{
  "d_model": 224,
  "head_dim": 32,
  "activation": "swiglu",
  "rope_base": 26100.0,
  "rope_fraction": 0.75,
  "attn_scale": 0.177,
  "bias": "none",
  "parallel_block": true,
  "init": "uniform",
  "lr_head": 0.00898,
  "schedule": "wsd",
  "doc_mask": false,
  "steps": 4428
}
MLP neurons of a small language model. Each row is named by its layer, matrix (gate and up: input weights; down: output weights) and neuron, and shows model dimensions 0-127. Each number is 128 + 24 x the weight over its row's rms, rounded and kept within 0 to 255. Numbers have three digits each. A neuron's up and down rows have the sign that makes its largest values positive.
After each neuron's rows, "fires on" lists the tokens most often at its 100 highest values on Wikipedia text that the model never trained on. A number after a token or word is its count.

L9.gate681:131129089128122162154149153119125098105158148129164135100100141099141138146091132138136128113160121143104107124139120142092089121174099146141176119154132177144126098139102127132150095155137096123102111118093148131133107161127163121134158143103101165132134114141152148162121139135128149138099137101143134127140136088134128067162161087110128082133176114132151154111116167169164097112161
L9.up681:126139155121118125143118151126113098101126134134125097120106119160159095161124107128146103120161162162131121084145130136104123107138135144169136128127114112121136135148094121111147084128120130129139182118115125104135168122095170130103163146111139148149141123066109169106057068132120169108093111151124149161156116086159105118143134113143109143112116126123129124078144117174143123109148
L9.down681:117173137147139170150151140126139134115152145129149135131118109105107137159124120137136123072193121123074113164120130120133131166162129101098149176110123114126134128114152146136138115175134125122095118111134126121138163131125158111076151086142113127122116096122161094143130088116133130083140121160122139129124098132101108106115141159122101148110106131095165156114132120127131112153099
fires on: "1" 58, "0" 18, " " 8, "4" 4, "2" 4

L4.gate407:156113123126141161102141112124123125126130148105135080142141150099136122126095081171104090126118132154145146147145070108119110115139128104157119124133123102150151129117128092150133090133144111150151161155151087121109116102132101127123147137106149144099158138079099132155120130143133115118100110067099081096105116092134120146161172144112108158053155099113101128159128150087144148146113
L4.up407:140136139117082133106103122068101170115104144137080133154100145118174109161154110145109124114132136117143131137120140136146138115136112144142148105104152120120173160125130102116116109111124118141168116099117134122122132153146124147131118160143114114158179113130171120128119126147152130109082171093116115114093120082138151114103152169127116081115115129159121127141141140148118105093109
L4.down407:142129154088114121105130114128145171120100163103076143100119131136163167131109138135132125124157104135106125145125114187141160151134117098140113135132157103137131143159134091141092155094149144171115126109117104139152139178139162109091101151093121084144096087100154122160083121092078167113123144134114131130148112113170115124124153163128159158090103145119107083161124129148116156115114
fires on: "a" 17, "e" 17, "i" 14, "ed" 12, "on" 6, "ice" 5

L6.gate801:100115124104097130117122155164130092142139130133103133147121118127093128144129092134182142107119148149116144122093138127091157136092118140081061072092119133132106123147133126120159135147160111092126134135167151111126102136087120090182124161176099093120131122114094110120122128141103128136124126151087143105124143133146109135134118091162133163117159109108119146089123141143102115125137
L6.up801:144130144112088145077115118133101124130136163107134139115119106095117126128142122147124153150115125140161135100156182121075151091118119145160123107112139142134144136110098093172148137114169105119150138120144128094127148140128139107155116126134143174172177090138124148138099138106133140121132099108155113122160184114103129145125136126153105085121116134124114113143146144098136145118149
L6.down801:149124148131112118138166139136180163113130149109124154106117125159090123112161113123142098120126170065145164129109092130161141079136095146111123087175173127142133155139101118102094137128135150156089128121152121168120144124084077118159143140114147178098103155126158120084120139142162115112138122104101121128108120114146044123153148135155162124119098130133134123147139108118150101098110
fires on: " well" 21, "le" 15, "ed" 9, "s" 6, "ied" 5, "ing" 4

L5.gate85:148122112126123128130120107122123152135139117130095134118118104123140072080103176063110187091109134148127167168076112145082150129140128147162116140099122144138160104117096117134112109139092153113118121124135156126154109140133110143104117155106106133094135107096157166103108203147086108156138145139077162101142142135133131147074110091110145108123113127144133095153106139077093126122119
L5.up85:083090136136139134142127128139100132133122127160127144109116127068161185106155111129097110099107144118107135120124110098144167103119126151132113101121097144125125138100101116127137098137112111099148081118081191142109126109112129145183113100109104110076106143143124143115154077117162114173134162112158116111163148127103143156081201117139072163102100117124120166131133090100116146150079
L5.down85:125151098098121117124149152138143114159137131135122099130148133176090098125124131157167101142119120193132149094089141084118157162135096117102146117149100146162144171115156127108074143114173089115130116161150132162132138095119144115110113104181123129116082148159126157123133086143154104146146137138123149146103123176072114102085136132160138127145142089170114099134164085165120122131110
fires on: "a" 32, "ion" 14, "up" 11, "op" 4, "it" 4, "t" 4

L4.gate256:137118159112126128158148117085124149148090111133163098105148122129181142120131101138069118125103162079119108167143121147156124135133112157114132128115134113104134133101147089123168101123124114077180132168136144168118094078080126135122107120144115091121141143110142136090109131131094119125116154098157063159111138101108131122122099140163105161107112127149142153184124167118119186110106
L4.up256:124172099125135106131127129132135129155095065111117142160099082160134149114128118143135131132127167116139127122140140115190050157147176099129155099103114131123172144122140127140122096174097165128110132088088127113108165093143116106147116155147097127153108113137118092112134110166086118064113098108124100104143149113126117116148104101123120134094121147129095147175121135122127144107144
L4.down256:138178122116140126113085128134104108119098154120111161088096141167101126180097099134121158125131161116128119173098121108128142146144126153165131128127112173152137092142143143099119131134147129168156154155121136151161074179137143151145124134088125131117123072140102119117093112126115134145116162151154131120142149117166121110126147095135157183153178144094119139114109098121109151149159
fires on: "ed" 11, "ar" 10, "f" 9, "e" 8, "ital" 7, " th" 7

L4.gate336:161121102114122124167117173157121117097097170130086141176136110131143112142131133115126120155101127130119073138107139156091163159142119147104125165129148141148138115081117185112172117154108122150080118127153161109103110157119113087145091126099160164125131135149097139121104107105112189132144128089105159141143126137112111113098121161110128130159112138123125104142141163135155108192142
L4.up336:095120118127145122126110089128115158155163108127133100081107148152164102146151117136120107117120096107143157072149118121102155095164108087112115125168082127149126121129152129121139115141130117059130135137170167132137157134121128116106137134116139156103144167104136158114138074150157170145110129120113141182107109168128094149148119161127147135164127156140146075099110161158122135128092
L4.down336:177132108085156139116134162151096095139103120164122127124129130123130161110115092107119113109130104146078136128086127124148149143126137132101156097103114127155123116165117122117105131130146149137153130080151133151116131098121090112105119153135092151133144152128087123122114138125107124146098124138132152114126109105107091160131119149100123165148151150128111165146127146070138154101133
fires on: "ed" 63, "med" 5, "ued" 5

L9.gate127:134108131102122133128134105092147162058145168121160170141114126120100100134116153078099091132134151192068138148134169082127135129157143180154132124102161162098100111114128130141148130115126104088129106127133102097142073119160147132125162108093112107134113146141079123103058100089145125136106075090104114100101145115121116145128174076157104160159111147155124111173125139145147136141144
L9.up127:084157112142129085144104170141075104125115163129082109140135136108158167101104110089132126143133154121131168167118093118086121125163131113149125148145096123145140140104133133141122107151112120156088153152127138103156121100066128111128146140099119117153135119105145178149086087094151133153119125140123118159107116113106118104129170127116104166140170095135088152140112182102109102126115
L9.down127:108110079172103116131155109122110147121155101053128130138146168092119100110100138122161140127149167139084129138146155081131123165114121129133118133151128150154116097043093134138137123160117153113120118128099088132155106131127155122147145121139142129115131103132121142092101106157131134127143095143097134170113148134073113139124148152112091159131132183154136110130139129131130116147127
fires on: " A" 47, "–" 31, " " 20

L6.gate567:128130118152156176126138096139170146112116118139154114173153113160110155130110132158152150134118122100156093136145109110190111168152153168134136136143138114112071105156127112113146101140133154165151129092125095102138103109131132146089118137137151141151109120116081092138110143105138148110115116107128101136130132119128127132123182136097129117129102134150146142123150108123097143130117
L6.up567:157117065155126147113120125144111110142133141097117157123146128136146103132132142155119144087154137126158073148113086136119123183115127167096134149117141150114139132113148098142152126184149128149112070122096110108128128117146108131113125104142133157142141141158141117107139116133108118135103131085108133154143168156164147114141153090161132118120149165116158131146105103136143133117197
L6.down567:158149110127129110164105160141135094127114120072114108128110138106165106130062164120139161131131070131110121150085148107157155165153134139115078123124103107181154115133137103133099082114125098116132191149069138131118085127134142171139132167135120109142143108155085130119110135114160125144128170139102109119122143123147136139150116130139116078115131146166128106121126134076101113107184
fires on: " of" 16, " for" 12, "ing" 8, "ed" 8, "es" 8, "ap" 5

L6.gate153:150134151113150200138137094128145111119144093131158162150119145096113160138120109189108142129127118171132178136180073130174135113135133136154125144122127117148117137123115136201146109120093087128098156118134110124125105168105095118133113119157087085108144158127109170106111147103184114115088158151136135113139132140106151138113126120101145123117139099116118154144093147138089099137163
L6.up153:146175136101129132074151122114128160091141096140123104127148119147153090084149120120175106120126128147094123125102086180151144108132142111129132130117125152137141146143070100120167130082135105128150080129127118127141137116099095125090142086119117146165087136119088106076114130095129135123123128110161118160115085080116123140135074159109116124111082114104138109122178125110122136149124
L6.down153:108173167167126151156136120118131160118149119124147120143110123117152107102123134094146112113111088097152117178147134123145109150152138108135135085147138165149088129143100138133092146137112159165127150117133115100097095121143159123105136124165161117113124126121109135107093085138167158105140144110105105149109146127148100130122131136129170156109103145131128100145164125119121118148108
fires on: "ou" 25, " we" 11, "we" 9, "e" 8, " o" 7, " he" 5

L6.gate830:105108134139157172148083120112124141103115142118094114129099159136174100148117122125092116111132140145101160141129112150149140078148109123128104144117144164103143135120130176116147111154129153173124114192144079104096130156100093116116085112137141157122115104147134130110097114118136114113131116084145126105101135156132125144145127090155168133136132107120148135131127089132140126130150
L6.up830:084114128136119156108089129090155119160103173112162105157136124138142095147110118132149127120138134107126153090100157121126105087132041102114117104122108152153141148098097105133164152124107141143140106138158141092133148127115102142084146129096140098099124111122140117165070163109160105115125175138128140129145101133100117154160099104171110144115118088142148121125138139148114117167141
L6.down830:119136119161127116097153118110095093153144171130132123099105124109096173140116108177120157076125134113141146091168146110097110121122143108139076154135121101116146107111138085131119154114102081121151123110076105167115114164163109159166135120128131136136083134132119087169129134143120069149132126132120121165149133144147118165154106104150141110125133107175134150125169124118117097178130
fires on: "it" 23, "if" 18, "re" 8, "f" 5, "al" 5, "aly" 5

L6.gate852:148126157128115088138112154137109143132172120108142150113114125107167118131108131154146157129110091134051104119096126112128150122083127124139150153177136185122119163109132088103160091099092138056136089119129125107142137143179110162110144087117132087110153177105123186127136143110118146136108146118115126130112113100126098141162103128137140103112164121089099086130128115147124121135124
L6.up852:143123155100098121119122146133109171132152183110163142110122111166116150130098144090147133127161114149073091144066152126166176102113121139135118155116138140145077186124095112113164095116112142126144132099124118144144156126136120138129142083154128142127110139170113179126130141131119112119161132141190122131172151138154136148098104131159089132116148120133114139109125127171112101126147
L6.down852:118111124127146149124130168112147137138111090126108132124123089129127094084184141154161112117155141101123133153131135144168146122156150163166120106119153133117121065118121128120134164177134090107110115131145086099136157107134145100152130109155101132067122141126129140119173137147126131111140166119168165174117191109146128123128109112115136128148101111098086119132114154106173138115158
fires on: " Gr" 24, "gr" 20, "r" 15, "ch" 6, " gr" 6, "el" 4

L5.gate251:113087125091127170134115108154141150122160103124103101132140150111102112126132138111070085142133100122150112136133123141136158128115161098136103095157200075091138107092129152189142130128149153141146168165120157084120103098138093124140170144118147140119179172147122174117146115120137142127125114134087122171137129155149119127136155136127146134104093179118154114138124130155116147088165
L5.up251:142136106142134128114117077137123124156159107129150129145132124124111142111150134149116107145128136140156099151142098114153148103127144168125121160150156107096131145095160092127145095124143122127100159154168148108166128104144142142170179120135126052132179078145124083138108125136151125116128091104107150143134153136065115158111096136123127096107111124111132120150105121122109142090113
L5.down251:111093155192143167098145128121095149145115092101094132128118133149138162156089126098118114146152104134125142147136130092171107122117139137145132158131148100099129142198133117149120164153131127109107105147115118084105138173161167114124122133158178141126164146110137142083137095138119139126099145126165113148131122107135118135111104168132160094120098147081132201117126126111145079133131
fires on: " II" 25, "I" 24, " X" 11, "X" 10, "te" 6

L6.gate363:128152148128107160108139180124069102154101085152115064122128167104123112156118111163115106140107098145110152161138154103166138125111140064133143130132130144121164165098149121154161101158082153133121109159075142134150112133091133120098089171119115093104160133157097104100102147146105119130118143119113140134154139115107162174099151090151120088119110106133131138110145111155104127113089
L6.up363:121125067157100164135124129121137115087129147113122107114145134130151087118172122091139127166152105183112124078142135142152103119143138106120164140123148112107171135140115134146098079124122126172142140162088095122122138153120105163103134156145147107107154132148146128128100127144114122107164161097148181105112166104103097167129129133144138140095138115149131147140112114140141118128120
L6.down363:122093126135168166143125145155098135140142189088120121113152133139127115081155110096148112088158103134149139098128143130145148119131077126153130126095142085118148138122133128118120131164119104153142152077110108128110183118129165099120108105134133137149139134133143162121122111114127110102177119137130112113153131116143129123170115136093093165130149092118139107091105127138126099120132
fires on: " where" 17, "″" 16, "3" 11, "2" 9, " km" 8, " m" 7

L9.gate518:126136093153127109105113134090163146088116108138134107117127155100101144155105152121138093149161133165117170125143147136158150144152087195119132174143152117121104131150130134106180126117140115113139133121103154087134131126149121161139174147135140100141172171104125100108134160118079134106129117123134130102155077125136165097121103138123122104143154103108118133125086160125105136127143
L9.up518:109117138088106103104104132105139127118113146124121113119138140120093097117142117120149098138150163147157166161159162123108126157186101114107119126146115131080134147090101134150144102115097084156150072150130113072138129123139165098146098192108132112172138116174189138142102101175146146130111134121121090092090123091117127114140133146094119180114198123129085125160155129111104112107132
L9.down518:117131127126146067144065129082153133125160083159178146093131122174116085128150121088126142127123155147123118104139115132169125157114154103134139115122104135063117142123090160129144141135132077135135135112082136096140153137106123133156120144121122124134106115105144162160148177067136137143104094156129156091080078098134115111129123130101115155164072113156158155130106157122150117136117
fires on: " a" 63, " A" 28

L4.gate328:125103089118165154163139144127132135110162129097081137122157106185109162139124125149158119118141154168162082160143095126118152136105112099091105125084181135102125112115115131134072116128137122095069107168114112164134154138128111109126143127135103125105151135153144151155136112165124145127126145134116147092135141115135103124131098126083157176147128139078110113136099121116133129163091
L4.up328:113125094122127105127148162185132150135118124091089122094141122132094148116122089126146153061151125127109148169104094125072130136142132141124136120120144145118130126132110141136108116147099128125135144165138079138108107155141123160143120167145123163108096102088147126161112107137107168134131076129104112123138141140092093095134134131105143130103153163113153132151100128132151166102143
L4.down328:123111147182127131106136141140163118155120161106093144155117168125147128102118160163117147132127136132114103103146113134121119145153131171088141151125142168129122123090098131100141084152106082104139101139092166113157155131110148096143169133126093123150094195139136109130174142121163121128155153090120111148135118161119159122098155152112144080101149131137134134127137177158158119093150
fires on: " produc" 19, "uc" 10, " suc" 9, "\"" 9, "ov" 8, "us" 8

L4.gate379:114085104163128176106118166155101152132152147151107097107175127144107155103139186118141135148139136114115143146139127122092113140139111145122102156122130107144105154120131190140119109126169128151141109137113079128148128125082090135145122137194113106092140158128152131142142133104110124166122118109138152069119169131146128117137097104124124157143109116128142149128147133119110111151131
L4.up379:137123125148116116081123113171110120111166147169127109150116115167166079169122094124111142153109133148126154084085118134100145139136141138146164125159143143105150090152117108166146093095157106144130091113098156115174108088117109140123147126131133119115151120121122132095117173140171125132144098129163126079134149110121143124146089136158101136125172104142146122121179126106116147093132
L4.down379:119082122168159169159133150131153173152141152105151160121114087124123111116145156124118146170149146091139114142138137166134053133099116137100151094117110061150119153129150136117128120157115133090125123152122135159169126145112081143107117130104107126113137112129095170102114132178141169143122113102109093106129144112123160149126115080179121119147097107152143078106133126091108131148158
fires on: "s" 35, "le" 15, "oc" 8, "us" 8, "ed" 6, "a" 6

L5.gate563:133108129130153111141109100158132121127077138150118144140128135149089127136154152162162135106159120049108109105126107108166139123115087119125121144133133100145105104132095103119120111128107144161134100139104159107125144157166101135132128112120072096172106135143166157149131131109134088128139147160155146112163103114080150125122115139115123127117129117117147127135116156131162159114109
L5.up563:105129083193107154154102117106159119119150108121136131127156114138100149115124158153125120121131091147105157127139131105141103140168133087147085105137144154096112148137096106165113168109094120107104111146114104118126154103134185121147140129100153070090132121160103100122150109118123098120122148172145113120144151161101117104142123143141102151116132161145122116146120117118174134146130
L5.down563:145144110134100156108120154135094112126140144122141120137112130161126113089109135111124138117170134131103128157106081151119103163129132166148103125127171115127077143127166148110052119153141094108089095111104115102127052122108161122101132118125151153135112131089084154086084091150116156114122141118083106130154126118161135102133098119145123174116143132127145129116120124148113122116088
fires on: " the" 16, " of" 15, "ost" 11, "p" 9, "our" 7, "op" 6

L5.gate401:123141152123127112087094086146139146110110154120175140113154176135112086129173116150129132077131120093101125143136165154135125113127138162080121131097141104107129117104113131104164115159133190128120178119100147124089116152144139101153113110155124097141164150105116098131106108131162146153151156115136086137138050132112098123159100143098143125126109147121109134068099174120135086109129
L5.up401:115118153146080111095136124150124137163142145101134153079158140116153073117158167104129104143142180095102118154173128130116096120166145128143113094112129097143156157129139111131124139084111135096128111098162120131140137158131151135128139084134155108112148117113131090160084123143106147111143112123116063103139162143176137126117092128097126150158121107121143126155147133102149161109173
L5.down401:147150156129119164136102141108094128095150088132123167124127153123170119114103114124141116178089098146128147127152163103144144096148142098144132108177117127122130105151142090123139126080126074113098078105121127147120117116110137163137119118131107137104122088157158120125163144109103114136103111081157130142170159114127135100166123118138131119150133118116146124104064092113113114129096
fires on: "s" 47, "ities" 6, "ters" 5, "ren" 5, "ies" 4, "ts" 4

L9.gate406:130151138165131117149136138146135154126141152173163120083107094141106164111114085134148121110126134116133118118137130137121159129108155129148135182134128140133147131101138146109129128084111169138117089116150129095125138130161129122102153147157123141104104121138129113111105143097128136154116106123065112109136159146161171136144127108116147101165107131103194084143155107107144139083120
L9.up406:139119118152144062124134156102133138193152172120087116130096147147174140116154134158130141076089127127116120106143133135114118144106141116129156151102164142150141096119119095136154094101137120099153148079098107188111140126157154134112167086169138136119112072123148124127134125111176137134119129132135137078096151135088143124106123164164145129155168120180114133127150121069110121160169
L9.down406:119162079153134133116088124111127158124142139150117125137095151105104124150138162156109141106124093111118105119144136135138130129131120139126141123090172080164147081157137133115140111155172122109099104116113133121095144118158113137105172172103055135143106104097117110121142132096161149145092134114116127164110180158098107100144104141169114125154128100142124106176108160114133109122162
fires on: " t" 11, "est" 9, "ai" 9, "m" 9, "t" 8, " c" 5

L4.gate860:128115116106137139127093108184164101132128119128126115138126104109101163096108137157164145138115123112112108127138116131096111159115083106120102080121102108139098119133131102168082138110119139148150124183180093146085142087145111097106101131114136140118137129142094095139180144105102191112163103099098145167183110159100164133117138073144108150105130132159119146155081117154149114109141
L4.up860:136105106141086110163120140122100155152123115131140081120115131155104171138092142156130122131131087082175107132115105102114131150084163080173123153117136155088153143113110134140128166128173148148120083086128088159133118101172138110109112127119109158135141135178128138118117147124148153148116084078117125137116112122133105129114171124125098157135092148138181121128116122155144100155150
L4.down860:107118119142144160123116112132116131141141144085133191107096118196113121102108145109148146121125144157149144155143083135123126101143120140126114118146113179114118107135069095152105126134115127111107135112106110115132121110162124126128116087117134153143137135127093151100086092155087178124083173102130119143107108135087151143109112058193128131127127155120125115122101108096122089145091
fires on: "ed" 40, "ing" 18, " of" 15, "red" 9, "air" 7

L8.gate311:107154118177117186134096141124152143098176129117158095099159159152132133123097118129143111126098138155134136149125136115145091152125152169072151156093134110119128092121102204146143146097138121141134119130120116134147132113138153115059096135109126119156157156147148169137141123091140111125086139156135172122158156137118098123146142117127113077119110068144186106127113117193153104167141
L8.up311:066113138122141133131122143112137116112102117101105092105135165100115115132125116116102141122124125170108116150140135136123114124158114144072135151139092094105132148103145124156098074112141134087132087141103155070132112126132132091085118105138149129176134147168152130103111135126088114193127115124121184125081170101149114127123132168132141141102131093084152142088110119157130114144103
L8.down311:087148104126137142141135121135086150110180151098133121122105083097123119127117128112140141132128121136118159121122163127133124118178097140093134167130111134122129160153157168161127122097133110125145129140154110080111201071138142122061120120104161114123156138105167129129151129142161125079148137123136138101162120112138096153111152125136092100139120115125165169126151137140144102119132
fires on: "2" 60, "3" 11, "5" 9, " (" 6, "4" 4, " $" 4

L9.gate136:146115124083115122109174137151142150174130140095122096077149133139158125106144118109098146142134115138088132105155178118127138128158115083076146122146112185107136145143122141115175116131085150117125124126136131161105113113137133122109152113134066122146110128157144131098120102160087148123139119164122164106124108081164082139145103118121141133101077148096127125101155170179127142139118
L9.up136:112111104153097109123149123166114150143144109104165144140146143135080172089168128108132133157128138140109103170091070134164138078099157120145110098145154091107128131115149109125141130127115119109125159122129117148126142091101119142115122111087139157095150105117106159120114114133133129136116089119118156100179103169120117127106119154131169082165133091100113141102119128067113166104142
L9.down136:113151130143114130148131117157099176126148119143100114126111147159123141091129171103113106170136152127135159174115176100136167171136123139176131134129173109110099147158114122139108092132158144139144145121132106096099149158100168128128149113159128148109101161128098140152151143146154138166187109125096139119174124086132141152099140155101165113150139100119136132124112148104150129111105
fires on: "-" 63, "." 19, " -" 9

L9.gate129:183117110124135106140138152087157125152124098180144103114111165132172129144127174143154097152120141113109142118110099118098158132142116153104132128106130137119114155128102129194115100126141130110084152135119158130103117075117117113117119104155145174145159129142095122134126148124120105153110104116120178150119108100135142161162153167128110103084117134137143132124127161161111130164128
L9.up129:147123122117189093124148143118133091112095141118126124129146107129151127135136150139133134155076100113115130147119086141151171132170112135101115125156120139081105113151142078112125104090110121130129107143146161130139142159111127155115071146094144128097139115151109140116171153116101125089110076064042143100145134176117182120112140152130132159116106142131146164141112107191103120137137
L9.down129:097108127095131158117084155134152164112137097141118096144127106144118116100112105144155109137164114124097087145119156121140143122139107123142191078101096106115136136076155142125112158118144148176137163159153115110094137136117136125122121136167145122107133166163151156095124117120116142114086151098156141148126165116141120140132193163135155114111142129123149078154150167099115139149145
fires on: "-" 19, " ar" 19, " Ar" 13, " or" 9, "ro" 4, " including" 4

L6.gate161:132117142076127126137148139156086129151133113120120091110104118143162134137160117118098120118068076111156156146141116149131133086158173077116107142141151119084127097163147158095120114137114123106145113119091152062148108128136112137078148126135131142109148148065116141128096151160120157153184157129130089152123116121093135135148152107135115111162137107146138132100090154128110131101130
L6.up161:098116145119104094111122137109090159146133153117134142121116140147128134130101115110120103140074110086171157141111117173123150098115097156130106156114100121142079097137136153113148149149100075118135130118165123168107100124150160102118131144171133128125175150134134120109154108125107110114103119119088116116141132147138123132123160113108153091111131112171115104137173137144081151147116
L6.down161:144120135110118136164148126092128107165114126149103143138142152113132099115164144129130094186117139137121133130156095149110128141132179127137088161132099108145137127113195089140137160107136110113119131135106115142114090178125148165201097142132192098153136120103107120121132095123104117127149130098153164087124144120132167122092114120121131098169101107155138114131093135105135137118110
fires on: "od" 25, "ad" 21, "D" 10, "h" 6, "ord" 5

L6.gate132:127165129171146134134147096118115186105110148139095100099173152141161103167127113143147142097158146121084132142129143126118102127110135097144084122160136132098122097133157131156104089072119094145090127142107110135141140125148097130161148121164109096124120140134101126162085122124143140105101098167121127140066108114108131141114094122156100142113181144097147144114142152140132130164150
L6.up132:086114136143100120138154131164144139157140153131164157173107135152118122133115144126130145185126129105105122171089093130096125139156134151155140127147150122110125135140125102155144071142143091138115145108146112111127161103111110148135140130117102163089117110153107114091164084103144104087145131089122134119091094107141113170155131155130150131136122122165123147175135101090102101110143
L6.down132:147112127138154138122143099107111155131110116100136114136149113165138131115149164132126111145129118134114128134089143100166126106160166109133137163153148080110132110158127144156092107103135116120157093138130160126114119135112119136125121160131097069152158188122117161102162113070120103158101107083114093159124112126114132128104165100143155136148143151147127127145106091132138085168126
fires on: "." 48, "g" 10, "ac" 8, "j" 8, "am" 6, "el" 4

L6.gate812:132125159121094137077112119136140135172144127143168140129110112130118102143170126091100119125165136139084127126158148097126136114180112172157132102122125117131136131118162150122119128128140174101107150098114150144120136145154116074195109103168121121127147165164181111129121139169156104165133155143130113121118114109114154140126151178138153193128135135085152187125151168154189158127142
L6.up812:116109130188100093138143118153095093122136098157133082130085125133115103161154135110150133135123121101086129150179138124078150128144125143122129095127109147149102140093157135075139139131149162145168094142125125105069127119109093154143162129132122082149101135117116105116122161134140111137124149130077169124161139087103092137159115121103124119140149127113141095110150072124145176092108
L6.down812:082125145127101118155124124132126146120113110149121101101133171168138157139094103190154128164140169130091156114138138100131136145142155141115149138157151100104132124099141127129139159124110142152167121103082102162126109096137105097132130107126113109117122091135158138113129146115116114146111105161152123138149164128143099118156127123157174088170106117127128107133123138121125136148111
fires on: "s" 25, "es" 23, "oss" 9, "les" 6, "ts" 5, "ages" 5

L9.gate777:137169177102129108102135145097095133125106064122154138150128111124149149127143149167135136103128144153067136130079140152142111141140127107144110102136175135134088131122099162180141135122098133162137146137078112136143103124142128099153144128098126113162139138109118128135147106115151140125107137113124141063138133133108080123127119161134126112107128125116152147161139177096126098163144
L9.up777:135097110157151096164160127102124143136114172136132156171125139132136099167130162123130135096112098171070181102119108146168102112133130103133122122129149129172122150156118104173178138094093149181092110105093130118106129119162118137103138103099151112103131139164082142098110113113094134136153103139101144123099158082137096150119143162137099097147132132105168117154121164112143135152131
L9.down777:161177070127110107128144089101102125072095148118141148129164137114121116135123122120111096126174145141092122149129169090158165121135148102121132143145140111125112129137142153109139086119119121128152080154092145139130105111095159076107144126154147133139124125095107105095112124111138109149115129101163121135113140109062169145133129162147153087177107131118158117152136121100143106146134
fires on: " I" 25, "I" 22, "e" 7, "n" 6, "ou" 6

L5.gate714:155138151111099110131155112158132125136148144157097133155150128125153149142108139126127126129125099130124134198159148116139091140149178117135166098084098142141105118149109120137128096127131121100157124106145132094114132150113136096073135153147135079134093150144109107114134109114106109115098174108108101142092112132119152102127138121121100121141098154181108152102146091098129171179171
L5.up714:119146150111108121133124132130110146173165144145130151129134163144125097120134121099120098079140121129127125112135118122132156167168105115114115129159113106109085165088116092121100129129073166151097083109112115103127150111147194135181131110123128140158094130192139118133097177169153108118136196148155129146075125083098094140137152129138129111134151122143114093130120130117157138108143
L5.down714:142153092138157139130123168151183100120092119093143162166111144163142097100096138102150158112132123122129098096099134174134157082116162142101141129163099109126135132169139161143123141081163126134127182087085138135101177069121149099123142151128126158111156095145106138147111136177102160104122112159098137135121154129155154146132104135094107135200146155103132140101116149126146139122145
fires on: " of" 17, " in" 14, " as" 11, "m" 8, "es" 5, "ivers" 5

L4.gate679:158112106110161167134127173140102122077135139108164144109123092145163121135134130105135160149134161125149149163187076143141147111138129169140111131095107114096097144119132110147191100145109105161113126132125112116108149081147115120174104127161157184124153133148152191101114105134148121111140118130147111136104093123154104106149154144087120123079133195139085151141117142125089117149146
L4.up679:088109116155141168111135141131126101134097166131109150147116136159148153141110175123156125134122133158183173146141182094146123092090133128158122160083110128141086157107108141151148104159103089145094108115155155120131153129090142130115131131072186128114142146148129174149117123088142145124139125123180072128146100136127081145148138122105117116095103142125144131092147121130119072175156
L4.down679:140065098165117146146137112142163133121150121123128100139160078152113105177153099137172105174114128126146133148147095159084150070092143132129105119169112129152086117119167078088158118128121110137133088123117084142162156146109142154105128162102157159125099137116130138107110138095144155123124194123146118171143179158125104139134144120144151120162156112140172106110130121096125129131118
fires on: "ort" 31, "out" 25, "if" 20, "it" 8

L5.gate542:089106138079074126119091168137102139090134133137138159111108123184121084124127115167146133167127130143162125124131111128107171123138121090150147133125093144155144154102117144143104116089131125151121126098138120143106103168100088062168081155112154110154099137111110145142132168086117127137093122156109193155132122163118118140143119156152189079125184134098120129145167129193142139136142
L5.up542:097092111160141126127102150152103136138128122177119102105108178130102134207157095120119119063086112091162119096094119130134146121142168150112121143161110098134136146141103140124135117119130136135095157123076074135152137109116164139119115093136131164086156101132116127118149099126128123121146089170132096128164144160147118112173160155134112136113182137119118094127113118146094146160135
L5.down542:132100157113091125107158117129109114140110118115112153139136122125161140101114152121157152146128115124186137136149136111167129108163175158129102101099111170075124138158078148160153119119149116124142122125135129134107125148116136128088109122105138110126119134135084135205139102148092123146148124150136106154127098107139120163114168135136151131113152118135141140154152128149115127135104
fires on: "ed" 18, "ing" 15, " served" 8, "ued" 7, "es" 7

L4.gate382:133110186129140137159119122066168137150161152114123110144123125147130109123147110115132129114178080118144151115151162134146108141083124127101084098114133169090141097138161126162142117140126137149128132150133110123109114114129153108155138141115122132147150110130088134134157135145093116128132147099111172084105099100131097099117113137116131147132165115147135107158125172114112152149128
L4.up382:149144153074126108151077171131081102113145126123090101175095158154096155137112104110141112153150101136119145148137117157118170120129143130084113158125124146117143130151104128121141103160170141121125145156105174172110143120132150159135121075121130128146149120123103138126119100100099163135141115136126150163118146194125133125110148113109134200117126097115133127146127109113185104121141
L4.down382:156086173136120142080115121082136165126130112119115128127120104106128101128142130155156085116126103134158097137135148087080139104158123139150160104133134142154101175158101130120115126149118139135102144139110120150169106123110163126161161110147137167129092090106108082138094125128157124131132104103105145093101130129144124110126128091157140151138122130134148102118118134060148136162124
fires on: "my" 17, "or" 13, "y" 12, "as" 9

L6.gate484:129069118147128122134157145168165153154086178125141094165123071147104156139095164170111108145146098155130117097120124149122126129121122088116110122115109146143146115122091117120094093145125128145153124100093152119124117114154119130136149122141090104145132135155149158105163104114135075135126090135125117139151150119092162181141130134132101109103134112189135110121101158145120137124143
L6.up484:161100167151129127123106118134080121149149118102171118143118128093092137100127124169102136092112163103096126182167117104125134111136098108166107098147131161105162123117136111130129092121089135134130112124142144106136163140164119095114162107124092119122110141162115107080145118130129123131137133127115136131131139172133142163166128173107113140160113118181121108136101196117126096087127
L6.down484:111150147133154136117117166156075136150093132088126117151099086081113163127075128119098095120130141117112156142115150108172136101108115117109130149135122151143136098119133157154115089151107110102182144108130143121100120139127175137140111160152145131152128154146080185081119122181132139142106116147118115099120107175066194161101128116148103118093117110118104128135111132099114146133104
fires on: " The" 32, "b" 14, " the" 8, "wo" 7, " of" 7